config = dict(
    n_layer=12,
    d_model=448,
    norm_eps=1e-05,
    positions='rope',
    rope_base=10000.0,
    qk_norm=True,
    attn_scale=0.125,
    tie_embeddings=True,
    init_std_qkv=0.0232,
    beta1=0.9,
    decay_fraction=0.424,
    seq_len=1024,
)
MLP neurons of a small language model. Each row is named by its layer, matrix (up: input weights) and neuron, and shows model dimensions 48-303. Each number is 500 + 50 x the weight over its row's rms, rounded and kept within 0 to 999. Numbers have three digits each.
Before each neuron's rows, "fires on" lists the tokens most often at its 100 highest values on Wikipedia text that the model never trained on; "fires in" lists the words (lower case) most often at its 100 highest values on Wikipedia text that the model never trained on.

fires on: "ak", " of", " their", " by", " with", " as"
fires in: "of", "their", "by", "with", "as", "make"
L4.up135:490469492484450382553504411459504606488572502514388490539492463573492589574574535422475541487445515479490504482495473497470459389561568613458460396495477407601564510589628582453553548484578465491478473542514591568512479541537516399477487488509585435472538526518527483506507493471485496457517539570502488460532510454483466482439486446569466531444477531504619416529547518595535561503541510509575550520519508479417493462565506525579490472503500559467549542520472460636572470534429434472458477486548516554561513509516509525505492507587469469533478480546344511403500522529497494613569482453544575491524522456482572517520573487490527510475463512653511513419478490528562524500551536485453526481453607578451443495442461502458527539506532429489585490575482578570536419494464524

fires on: " on", " along", " south", " north", " of"
fires in: "on", "along", "south", "north", "of"
L4.up700:458406511527516485414551593573511534459498497583456576468539479435524500428530430504542579522552537519491558511484540613456419538446543569684496541451527551441508505523557551522475590492455448490523501578529459512528533530444394485509420493511567472560494483508495542395432523471502504475505447456557414581428459508481510476472443472409603438500469503568554515524507508502485486463568496483565432479485548547483522544463490511549529471478535460516525465453492481508458499487520518559493602568505498414423468510468445463437524529544505425576540459484515505485512432459525590437531458468487580423495491528523535385372597452488526509388419423436360404380464468481504495600574445527461521378514465527501511539500532512426546452440566557470452542482516510561466407607517449

fires on: " United", " of", "0", " following"
fires in: "united", "of", "following"
L6.up435:539520485550509516462448538502519481477557555496430515510590501424536569499565479473574471496536513522482514483497549464590491517447504494552389455477536531547500530470554500470512516497526572509476500594463453576551515579573535520493460450460499540424474500480462539541448499490575546392479478517534575417544436528440509494488553528444551549529479471563608598539459432499536499473462519432503466507605456548513453566485456550477588509527562429513409548516409603443563481429442451550398554495438466484451517475578564589489487552473452498487516587415503510491468463507540613449504533539552538510497471500450445500517576446472576471456495480487522496421564520561546570550477519442405539455692445435428494471531518551475553459472487540525435477543454569521495490477415481

fires on: "6", "4", " L", "5"
fires in: "5", "l", "6", "second", "third", "4"
L3.up770:419442533459510495475615527568488502506380527514443552546552382420484603504559404533500541563485576569563566543433525618524523566447537515528441415509484556500519423464534493517537534535534562538569469563444481474547461500516567466530497467513432414460455460474547519485424499548516608442478591535540473490482442513488591513517438473463562514504473409352498621432499545375452565441488599421529460452581540459615504521438559474487586430464546517561452559508459559570459487473547579522440600483509456510459543481470439542555537471437478506497516509531523539452542424555550438447457515503460564465526574524487419492488575488488489509413462426522532473444540480512550461532605469420515526506483511570450409556543528487477533523349552486518465531500491502451614468454423467

fires on: "0", " of", " these", " many", " various", " several"
fires in: "these", "of", "2009", "many", "several", "various"
L4.up171:439508480537490527502508467466549508523515527468542498528554453503491578513485424537667489526496469570434561475577416517510451420511534540566447464473468464600480587493512557618595517568424513533587428501484486494412470514581606473498475429494626495509512574551421533524415450546478561541516548576552469547551486501488622520422529509472418541522539482558415512443494442542484540459511499526441374526470444440522575492576509476521566547535499577470525497484493536569457545525546593536433454522551434510503501412570499449481542499462525473436506615497480476438480480514410449410498486513522538521416523540462406488538537503512499554549464449557527477482492531531507551489545525417359464442477444520516557552473467449455600507450492493461473501550546537515558459437472497

fires on: " also", " and", " to"
fires in: "also", "and", "to"
L7.up610:405484517537469565563543473520579400413515518500434517546517462480532536476575529523582523510413479429473539504574491493522559553555521556474442513415539587528544476454480512504578492515518549436542484468509587516500564533521579538588406542530482467463502554562551443510378541582567599532522566530492590505503586410414572496363509497476498438532447539537581536415569552479491528450525490406522379563487496459403483534466527519509442498457513458553437474493436479504442430541390462514526510577572495536394494452438471471430529446507499444426486449429563470506529444521447501525455465450448587538442519515549508432472522498476506527490497516524501416606496507536464562495546486529449486523467356552538463519458523541452528582467570459470505482490548565561599461377453457

fires on: " at", " At", " during", "At"
fires in: "at", "during", "attila"
L7.up471:453472458496526518471484468496564543550501527641465508498533387475499469613501433536452532551530558465547463488485522505501506459487501524547480512453465426506463519597575625509497646501504554472523475526468478486472459576515493512517502547531526482591404451621549539470485483531510595516462452576530444478584535462483511498584464496515528531503448420595524484553488499462537462463502424505507443481518466516488475474474505535489535522600436537548372566435412403509441559477458554555491560481489370484467489539480533511464514619448481443516517577499456525508583505421514539498585469490509489523556553447508513465437471492445404445351482464452374432484541385540525512452691428555510488596464539548564431476534486494477500493559500448529472415352399517439553495532486431

fires on: " to", " in", " over", " on", " against", " U"
fires in: "to", "in", "over", "on", "against", "with"
L4.up32:519524521580475484530549433512546489480479537603526487504624514525413487587489483599581444494511502682460506534501529593458427487590565539545513571422497536530531563497517525481473554483554441405442543572553514484492427543471570460544514548466633497522498553563545595530536427534551566481528510560475478488461511450381500552450511549518524534499534466485549574543453530472445492450500424531449453539486430544514494430442470529496492477499515488547520586471310523542507479501454561443519482453483475459515514492478431520420481522480503469474462522444542556433414446522474533391487348446527510533598448471554485486389540521473485499492548441470432461446506484507469503492558537515462457476565489563509570457446543433450503471451517523513520490441473461511536467477435475

fires on: " it", " him", " more"
fires in: "it", "him", "more"
L3.up817:455499394547480481471520483468578396479508454495563544486585562527477594493547487464404478516513529535498510452543446409582503416566528509473510479507506453435459579525478420484519564457524523508576557480437553596493430522421535517470432475512547514594508509481490493378501463590411524533570488474549538576441556436547456603441488553487578530451532482499546487502484525557459546471441538455553439532469503466340473495519509462445518547492602492476505489520580539556478469462542574512471457469544582477461549431444461517416489552525457456464392628464588562443379499539404526463533460506502569498455486438548485447539504648483552543572487526531437458445519500528485488562510472556552494497513565472439446490517457429476480474436537473551516493514440499517519530484599583

fires on: " in", " of", "l", "ann", "tt"
fires in: "in", "of", "hannah", "https", "biblical"
L3.up861:485472494499520502472576486532485422406512514536490534473480498550488495389417460586450544438621499550447512513515400527528437557507548516480569498450459435539426496607482500450542522486520466543482461494456465481553460492418545531532400513449485495529479534547583498529515539429530526568591540529518446460440492506442525436472476442510503518449480454482644533495605461526515629399540485486446429530408486515534471484521526524503448485514536530523529437385581489557457425531514529500457508519562570603529483551456452492526496532471503466503541550512457479474442441578497519497588556407494505524543426429539423467422447501463499466461512490498495541533416355417560606447503450581498514494518446638488475674529469534487465500527526474471526512446520516375556444576465497

fires on: " on", " of", " op", "g"
fires in: "on", "of", "op"
L9.up761:333475562498416513457483504515547503517498515499394518467525447534371484526483431545526464471505505552550526576538498655563445525563544562521450392537553407538483425544530546407557515456496499577547504549512525498535418486513559398515529491541561483570548569482482475463495448434490575474547526513624443547527440499419472562564603467546518522444471513515572401449478504547548415562518465427514419503452527516455491536539542556504545421415481468565582512483499549481523438432500510464579499569596519526458572506432458427453528493450510480520522476427519486481529501419484626467581521392467493454523496529499544501425457508483638409480532462499458464368446504515503548451506454542456526406474476564494533429435533543398452532441497467435499467490452536503456517527507503

fires on: " with", " from", "m", " by", "b"
fires in: "with", "from", "by", "gorbachev", "m"
L6.up160:405520582419414473556526523555525541538489510467528490621514457462452491572470594507434433491553485500502502491410368549459362494427549596524483476428489449548554516596489562453545540467421493547458439518550518497555451573484459466514501506517539484522438442542522495538452508485462506561461527487478581483561514470526542553450492533483434579471471505499496504563560586487520623512436533565506473502590544514536523505553487600483535484551438510509459518537415465513438531502460432454479458579526399557489494504435459481476639463618487499472484497521520495456441456601513463513578506429500483634443493399480453435476495541493450530457497485536569430558482535493429501505476471486519541463537479543476475527461489519483489523521519542450503378457473460420499347486380447

fires on: " time", " to", " of", " Succeeded", " Time", " name"
fires in: "time", "to", "of", "succeeded", "name"
L4.up634:424489519475434525537585472492509455437473437477464532525504416542444508435387510537445520418555531487494517495449544573559466507439594493541539539481478426510527454522504608402479518511514498517587514476577504556448617532562570508495517518497545530478480423523640547499454496488488467434562564546476519530479468626552431522452507561540459520505497551534643551572548507586599484476473506492486495497392547420472451590438478498560555439548561528494351476472480446534485552500483527518549492475485389583516446537510511444489492500642474534433458658482423444429474525564523518536495500434459475524509519448428504602453477462447513560442496507551409451424540491461463516427577503541458487469567568600471507515473517513482526468550542506566510441428514494432498490512513483

fires on: " with", " of", " to", " in", " under"
fires in: "with", "of", "to", "in"
L7.up557:546508442561540483551527524502554504474503516530438530495520363524491483548417454546513469575541517520450522460530359533487496601648542550494495339483440501521566582541489559493478579554539455554526472488528643514457462529490548469548474473513548582492497548610520488568429431490508478548593573540456525470477555447509511530442555627429472496487559462542565467476599506474499557436527525527590427469541501521473455540502455689448458529570497542577483508509536383533478472502479527404469506523495466568534513435468453515505533535537441464437559579537514437454449473547514466507460471402473641570454485438575440580454478454425470485510525357444457495418460461550551511459529531581480599449516453570504549481496549410513552474519575522442510527497476602509566527454512506

fires on: " de", " of", " del", " in"
fires in: "de", "of", "in", "del"
L4.up329:513514518483469499540583376466516515511562588491505657514489419492480435440534443528524478557570500477549560530552497565449428471507521596516416402432516537451494498467478515439561562520530489585474440551588488495561511520479586504550462513445573500530517486519591497530512486560458563530519434500563498511485571423386479506464497519441515468513492488446530517502428517489442532446447435555507466577511543510513465504428509450571527515565477464599432527503416545535380435547415547478429532477514565554462507527495558504443580497468483450503523554505469489508485518609478538475519513504517597480444512600478484466385464475500484502521417484556452457562472489438490511475506470542481502496556464498525500586387495429483504464503536522485592560408436488342463492553506483

fires on: " by", " in", " on", " with", " m", " of"
fires in: "by", "in", "on", "with", "m", "of"
L4.up363:565480584517468458624549474523485500468467437499452583496503438511424491460434496470411584556586537491527554531500478487552457513466517532471618469495441548553565462496477581517527551659497479631478445536524491521532517497544483441471486516519543522492499474461524504501425522566437483518577479491552492424518527511512451531520417455453551504478393457582530460542520565551531545504482431522467487495527500520425534493486487495469450499483457473508429510440509470545537583549449537487404505542578461505538431610437536479482541484604476426506530555460507533532495378448496488480478512443519508392503582457471592503401545465549485500479411541673469441458531499445438540522602386523489582560429524569438440566503516607460511562518568496516494478592504514468548469536549503

fires on: " of", " Tr", " with", " Ar", "r", " Succeeded"
fires in: "of", "with", "succeeded", "royal"
L4.up208:473433529418403501486595480520568510467400495528446473465459452506468508480448447513458490574496528511460520515395489471547398541455510455543589462451529478598516522474500477541543502437573416566475480480449512496544508527572545406449504494488488491502441495494433511565467449498528480558570453482519463481487499453550532683512441526479471533436502543534520548531487553523531473511503429539460547519636520450443495473436460584482460390573507504570467538458509508552501508590475450502395508433540548481515518589441515511480560491535487481442474489574489451482450494517480435506468533502491560523482485646550465527529562400537449406482532485528529374499484531446534502482567569444453518402442492517575532660456501480502601556539645514557480465535487501438569429523544462

fires on: " of", "0", "an", " years"
fires in: "of", "000", "years", "peanuts"
L3.up672:573472489459490570460513574485515522442527554526521517483456442491510484483419538497489410547528535529511534477467517594533408556503451570458478600479498461516522522510511550487490601479558522442429457496528553414462495540402433502366506455530543481406400458541452420526437520499494487487469509495534485476553518498531601492472496464469527542492583460522528522475463448483497530463475495522497442493378502431382484491586494487502469526524651437474553575505442580474491526486413528506478544518342497487495583426464489528495495528437514438612543509483548478489541480462419568512492551502423582483536581539430557508454510448487561470471549517482444466511450476473540523548474595486414512458507470516431500566482517467477517583591474570543514417477427543529482532514366578

fires on: " in"
fires in: "in"
L6.up215:505448473620502542490580561465529527458501505505423538507533389464435544466473406496576529428522561496476625444512430443403497519560467548534480430530523582585431548494440556417516565591531502567428459565387462465491543537498549473459363546469489496458404419541554441416453530496487473448517492456540485433482526456531544518513505534528432497494496483497546497561518461516478559377490463515481431480436487445512470560412545441478492495561568455565505560523466523500439467465382512510454529441463410586444499445493476542459606533440484442488501576551440554447513482576565604505484549511405498525539440515467502535444562452502521479456510485560413531507446520489484566456587507503561561487440440453522457562494567541486519495535566442538533478521453533327532421524558442

fires on: " A", " a", " le"
fires in: "a"
L7.up577:556490509452450404485509503450523569539520547498514529515445407484494539519547519548553554553554507513539489397516486498549528511454436539598505469407465476507494477568412499421493468481627464562456461512536509541590504505392542438504485550496521490514422595492517466469451492582448574463511503486532581463476581534391560536514539510529447496512498514449606524488448498501479577391494401516586497523432458537426486485552470557569451545556570522546518526537462442594477542547488489454464470470464426512589534502478440600557494499524547443557518551546426533524474450471417478458504461445535559565457479514404433569527504465473504482516538516582531520488439512417528551414511384415426502518565492527506492500501500475459518515571449597570449495500524577476434541465424423

fires on: "6", "5", "4", " high", "0"
fires in: "6", "high", "4", "5", "0"
L7.up293:421470495556494490516493467450487581430505501510449569557543491387509445484509486459541424590472576526543524458560533527459507607462516540487442416527519572603516475543593465530516524548519486494434534632511559474469465439454572432413566467551515478496531474539483488400468453518525579540447587469453460474438535571441503550547449495538411513562489463527558492475523507503524489488493549464492575588556416494530537463498552532470480452532464542501490578549490504493465556620529487511465591555463470586451470541519384517528572563526542509450485495542483552541583488470474416529422440609496539510541509398482494510518592480520441461354502477419488553474449505576568542515633545520485484506451371535466460511488462452381557562467496540446563389399495508545549432568406481

fires on: "1", "4", "2", "3", "is", " it"
fires in: "1", "4", "2", "3", "it"
L7.up867:533485523538496534486556472532490520413546571448542508480518498423528623575463536506518575549536481470420520472537420450528540570505541523521527461466452546434504542495505504553437477467599547494452568519363509518554526586375438500356482442532501587514515480583510456422478484589419574553467538495522578483439526449499543542449456465495595425408472492468505489535444478484521559444469429526456527530487471514475518544497556535544414546524606554560509616424498441437499534509422518484434575433548557508465519497472440518585583565500569494571440480483480438444527458456475537548567535526490593428400448446427500588601452572445493542472496509441520476422369500527406468459540471489485543559484476469419526564541499511452592630518517474481584507550493528517497595404482478

fires on: " of", " while", "here", " years", " where", " people"
fires in: "of", "while", "where", "years", "elsewhere", "people"
L4.up392:507499521515552374494519508486463511482428584524466529501524540507540537540463494576484465478441525463492472390521545481486394434546491536586564487515453457493532549487504456482375596448462563539414519509540514497525489561433532450580509483479425549572505434662484523465491554502508547534515551652462493432489557460487512528537472479471578532462411544476576506540324579434555607543553422462514457567360441451537462503482478450450558550519530459475456565544408492476477480422533444456396599540501500446492513398393469543445399515501551488506556535544456486489537472516402492480500467585540442447472498461440451524521431506452398459456509514609495524511463496548575507491509581502458484479455505558484473541487513466526540567536423531462469515506473483433583493534467566

fires on: " as", " became", " how", " become", " H"
fires in: "as", "became", "how", "become"
L3.up806:489482531563494482527539488416447501412583489525438460541529542517475400542514479560488513516512512492516542428554538511496497485537434528493482589546470523511500461520510458411504511459499386559476501472549506489562558549462483396508487440492534575515481472493463551414472476536498498469521455545500527454596554526519493515581497516462576521473588556562512511473538460471455461444391510564542431602411519463457499464475490494501432501480433569503470511498553480457604470446429487437535538575495458479587496469434472505535406496572550443522480538544506510520481462483418541511570515551465522516567497442527425502392591495484482550508477535588421538490510373462514532427538484538526497496469438565497294552483608547433548431409474427523501475462526527495448463507520515

fires on: " that", " which", " who", " and", " it", "ig"
fires in: "that", "which", "who", "it", "and"
L7.up629:497504482493541533559564533490542448477486451567590525556544534557550526587484515470470517495508546442500492439480431551451440513482521566451492530440452477503466565476504544571565523510478650446558505503448428459505484566438448528419458466561459452518480454434527461491468512504409488495429499434538555503424491439547538439567507441563486458578453591426600406478566538486481531504479521533453476539515472389447472452487466512552427551377462506613479520539546459485363503377530464469526502536476527515474559440447440476468526530506560439535496456512485386491462552514506511498510610543509484582460616524468544468427540439525453556498539459506477576519518542487493414471512530522467493421506503446486560547506577452393480575458461498523580463594478522523563537436426490

fires on: " her", " him", " there", " his", " together"
fires in: "her", "him", "his", "there", "together"
L3.up654:416493476616385489589555523530586398522461476504507517537498504619447433536500526468476483478530507579444508392458480526440434502472575509539587464573494524511504497479459474498548539520457536586483470546521527442473556553409533506471456498485501553618419446566498524413475380434510436472484575519470507590436532454504512528386427447490561546455588502538468491461508575598603541489533497520538474580445447466366501514526525573556438523496513450540460512507526484496507601478473453532493481421526459561498571552471427516459542527431525442447455533491497470385489467473490524510456483442456505500470480474500503500461506431529499513463558488500560396521561479488578595505604370478455495497445531466490519535487429455495453599481505463571470524490445490447550480542533445

fires on: " which", " it", " there", " There", " they", "1"
fires in: "which", "there", "it", "they"
L3.up409:508407557482584498551510552508499525503539464566439493485603533568515545484483563445496503489535514510590596463547536636535461493460480548521552532579512474431501473536422475513535505456524522507461505501492491503551512434486457544482476507532488485556517498455458509386439548566474423548474444492524448468493565473522543497435619469415579513523551607476572593539460519605477496445541568509539532597418452477474436492585359504517465441430544444530491552543478501509466502551522496452489539479457535514419517494591505534503565464360501498472522480580508414527538504396401546565460548537465546449463426501520545506484576432522455492496482477530449467392474546522510610480509468517414573565530481436446495597552655513389550492528571496570587516490523482486532493429524491

fires on: " in", " In", " und"
fires in: "in"
L9.up729:409476543535472499533571474544512543578468388464504531473497466482448525504498426435535468421524524512509499559459519470557475533501502455603537413352579477479489483520447534573442545516463498531465440572526486496501580544548477590556433526537585503507485524523564519523473471583510495491499588502567496519526511555501535458531501556604490446531477497498597445477560527484525550484500449497547442491522487469455481577440516467564581543481574470534410458499498486547438565415513512598453539569443433485484450498407528487464554582579480497397516544445356523514494521565567486487465557464511477501386563507464431534381441499482538490456466533474446495489442472487476556477542518486510472465515445499434566603426554481478513499407489475519483448472507411489485437509497430

fires on: "9", " to", "ate", " of", "ve"
fires in: "1999", "1998", "to", "1997", "1992", "1996"
L3.up105:473483431541508475530514521493543517447555504519440554521557492545392629515603507563448438535500484570433549526532539616501405497492542581507444508422509522469556473589572538530545624386491489484555444475605588557464540544488508486497475464492561530605516565615483527482476426501506581445552495532490570416529534490548504639487480481509438454490515465534472516515550523541516607483438446486527569544479483497479588612518517542539538439510495605534445518548415563492546480548495520512535479475523529471490517522455508510527518535481516526467605458513463499521418464545432493493537414522576595538420533479512453589516539480534501470475524424476491501463505454452532514484503482482521551521535513535352543460350495455456542466540569571404502499456522562537559523483443506

fires on: " of", " at", " above", " among"
fires in: "of", "at", "above"
L7.up283:534505504466529450481557550559534495482545499512369559524496549455574425691518419496518442551597540479557538599488471507580438596436514568541451474471506416490556519532590577498451512529602491583563553495525600485499500569487452438506481593559527453468520496495514463410440392487474613581534539513534468546522533483497535460520518547541472520492485480419589527494412486434537456479441527500522450462514473517505491494548430568462443517514518528534486618480502442504438397442485557449425564610571544504476495530478476534452508507515455494510489554546445423502527473440442539528416479483453439406458519418410503508493469372497478435440416450479498463541489453575511512518570411531449566439486474599442506539514489614451495588488647583415458472437517624482546544476442514

fires on: "0", " more", " became", " most", " ret", " become"
fires in: "0", "more", "most", "became", "become"
L4.up205:455450494476594522523512616474510538507525660502518543509514469512422496504488514503518491500616522429476524414499398534575458526518506571469523488582513499575542478521490521509461515556538542548640470480530447442482492431492449440410420495454545432476522528515481500507479463488559546545522489548501413513534515565522508482457636476411497489517502576501499552473480544521445437475511485486485446459468514421458497502495437520468560488465519542613504526570478549457585529553488509549452587583547431460538581486445472510442552490547526425485565576520589444485465393586508489467514508484473509522516521444514420534501544514516486533461428496529424544507519478569443548497542537579406523489421552494382411507493575580514580419459510411406632574459483585412439397433542527

fires on: " to", " during", " of", " each", " both", " entered"
fires in: "to", "during", "of", "each", "since", "both"
L3.up329:385415517483527468507569519493525555499491448588398527478554424390516474503447367491611499510560628476541471530516494526501494540456516463526497440485401539511503483502454469545573496490484486506524464526490510463544528486408552404505434429497495551564455438527534538504402511496550591468487469582479534457521528497494477514533500398442534556535508481496585616531452485452615592452530476527580490508502467511527474433504507499463489447488487527546481500538453509554587532551475578405411566557522411544431556478516407561516548558544531534496553565482400444480551376481502545564548448394510505453524422532501497587547471394462430513451569521632424468541501518532521586519556476413494461408468505464528477516451507500493500565491430520524464499483530604375550543435492527

fires on: " song", " it", " name", " words", "ion", " single"
fires in: "song", "it", "name", "words", "single"
L3.up420:475477508517473432560545495449515537464511444452492556527410589529474549532530554561584557593401510572528509550525544496504474482658515480494460520505440457461503498528435487405510570373474433509583565474503482537478536501614488566390538443501543540478499500451504560447421532452468483427558491511436560478539551486465457470446503478496577526506523578554515498494616490559401532483420486509575465529448473393498551501563477497496567493545528569557530550616570432464462541448434437519519514405531530537513561552478526553493577490508537486522548420546477462375471475508504451525533478488382554454422551463537506489523441503445545486517579479496519517516571484456513524532526441547568557519596503477558550574431513503494638498449504554485509570434523516514409481455485538

fires on: " of", " to", "ing", " into", " at", " by"
fires in: "of", "to", "into", "at", "by", "earning"
L3.up50:461508467487485499554569478471523535441426485519491608526562485500440501622610466536448515553564534424530494517489500533503524485513612569542460563544478554496516480478614500502480527588574585460440531545538488519556485532486516475463532559497494616472430506618495540433412451496545612542489495549626460654460520516440499549512492523480499500544565487480692471505526563522531537485446454474502445473527436516491521448467515617504441502496461510538455547465486440531465510428443534461514507487496455454520499531450459447566553467513459505434440593471479484453485458417424546502449510356454593525471458450439404422456597474447472495406539527606424511482583499544579475462541432475504568503499482614490545518466438467496485540473443505419470484516476509508400513481487513

fires on: " a"
fires in: "a"
L6.up32:524415504497439555566573415523508545498349422528510556504502456463496531464505485515472509549504518528499529508482570488526494504426530518570494518466545466472496608523435450493533488489537494509473402388511490560561550523529575386503451490531588455529557538488488536501403487552514524461543507407520529510522466371523590577447531445405470510527515542477599487538599468556492464445533440464580469495530524460492544544467398496490599526476536622511474479501424469415517390551490409428514514485656557557455548538482555508516499497552595526557493552538399507512489433433442527527516594444475494436501480507505373400524572487467420499517542572580473524533478456467494474396508464531457540508504507536545524519470639503503608564602513541560520476446430488505501551473499454

fires on: "s", " of", " and"
fires in: "s", "of", "and"
L3.up184:493524429488399493480535486466521463303498411443385567489507493517399544434492515497555527573494453536512516539516519544558459544521486511518462516426452535521499431565568508494493533523636482524476447544464383601498425512510523453484533320483600453556453499503527486453401487475556512550524494511495494472422534504416485531496614507573458452499436529488508481488449535420537552495455419570423446473461427550522534471535506521439383436523569528550469459383561431470549510476478534409447456574388455519427497473426507505524466537488477400504458604486448531568514428460571496483524479470474615543464575511524528482512581471476486463535421462528510451547473491470427511501517458548517515497561448573463506527510453453491554525426577457553541568559510517549511459492423509

fires on: "9"
fires in: "1999", "1996", "1998", "1983", "1997"
L3.up792:551471453515490447650479573431485550420480531519446567505535400538407635453615496390580559497460490543476529558548517590488516499469511574527496486546598502458493511533452547515512553525450489486574526459514527556496545500507484425517403538476618430533509554481422462511435413534552459461548480430460442556492556454475575487458591445411523424470529468496506525404551340534394583450463499463469459602517447514485576573479541445482558518431533606529491473524499430458502495521534546438458443509574473584501499533483457507436520543507462501545538533554529504503449491451473422465468573549590522448450542512526395543543566611536534512501443427461561452515478454464455470526510463533525501479465469586381484559427417592426541459500488638503484495589549594507516573485467576

fires on: " of", " among", "ol", "oth"
fires in: "of", "among"
L4.up118:539412477506397470460554508542517480440451408543469485515527439597459481516509482577530459501600518442451455482543510508591445467563428573583553577498435435473499523532489468475460466481567512564509550526527504508560470541543462550452526489522525533527473460497497474389413419417497512507521471534505471529512503449462559538457530457522427520484518612548616413527416552507577442486607498432480512532468465371494540489467455555503471503522471461498499551536636454505421429497512427450461478518589480466326435468448446467479480503576488516432485490526501434522547456505513485629395586459491461493450549495512520508462413435502430437433503491473490414511560501567507506478546542484427489472468490583521459491471492524490544523525560493500595442469582577523468513519490477

fires on: " to", " for", " in", " of", " tem"
fires in: "to", "for", "in", "of"
L7.up639:518428487557564485556508502467519454510509489521392488524493357466436412586408535598549516516526518554559520515538526483506553543530585457489443490418554545577452561520549551525498543494564555415524491577513553501534536515488551464515442474460472473525472489515476640481381421493559562497466471551510583489558629453525492537480517460481405458533379495515568575453510462419488448507521467557579506584519433567549464472537528550490534487510497519544508526463423484508488476386384502444509455504538403515522594500546484541445563540382497479399536581487502541514471425501481594538504442395627618509502549538490521538499495524449519445527567453584470475500401501506520527563574449460460574493535440488521468449453493444498553494507464494514538525520517588501518476338421457

fires on: " a", " the", " to", " Ex"
fires in: "a", "the", "to", "her"
L3.up101:379464558540522497419542470414540514439521495559500573529542487489469421539480490567583529553611542455555559479528468601612487597467513508571489547489487581578410525433522481475509467581588528566465528561485557506447430438439496466496449522496490513464478514505486448522359500519476528497516527512545408596563502529515466490433523461492493550461593458546560561487456499449483502420522468433590465510478556532471479481491470598521483451448475552566445487534519509483389488495423594625513473519557446452450512462509441468414502568521485461422518602563486464460550370605557571496514481439497585411515513520490520515365530541513515453457599498530438475488514488559570533473574433483502443505494494469434558524477568487500521463443518409455530584551544574382512427543499476

fires on: " and", " a"
fires in: "and", "a"
L7.up878:511482482524478538481545501497450463375541398459456546542523477476504528472454583522574449576509483503532512436614553523526521580523489496454517489411495557564530590489539553539524565517558556545531473500529637480530488480499498441532425417523462412563448535547478537481342473555478493531545517523480470515556540572476586443480472492396518460500501488405601614438457427455571519479501519516508458475440550498505551491493422516500467551401434522476458451511484517508408463471471455489494571504541493535431531518552435472480573540530482392517481511488437496541544438508501658531449552412467564534392602530510448454531637511513481507510543437442512514458531432502440528554480469487576550466557448584541366536481541481540556544408550467547545530542536577599501502500475479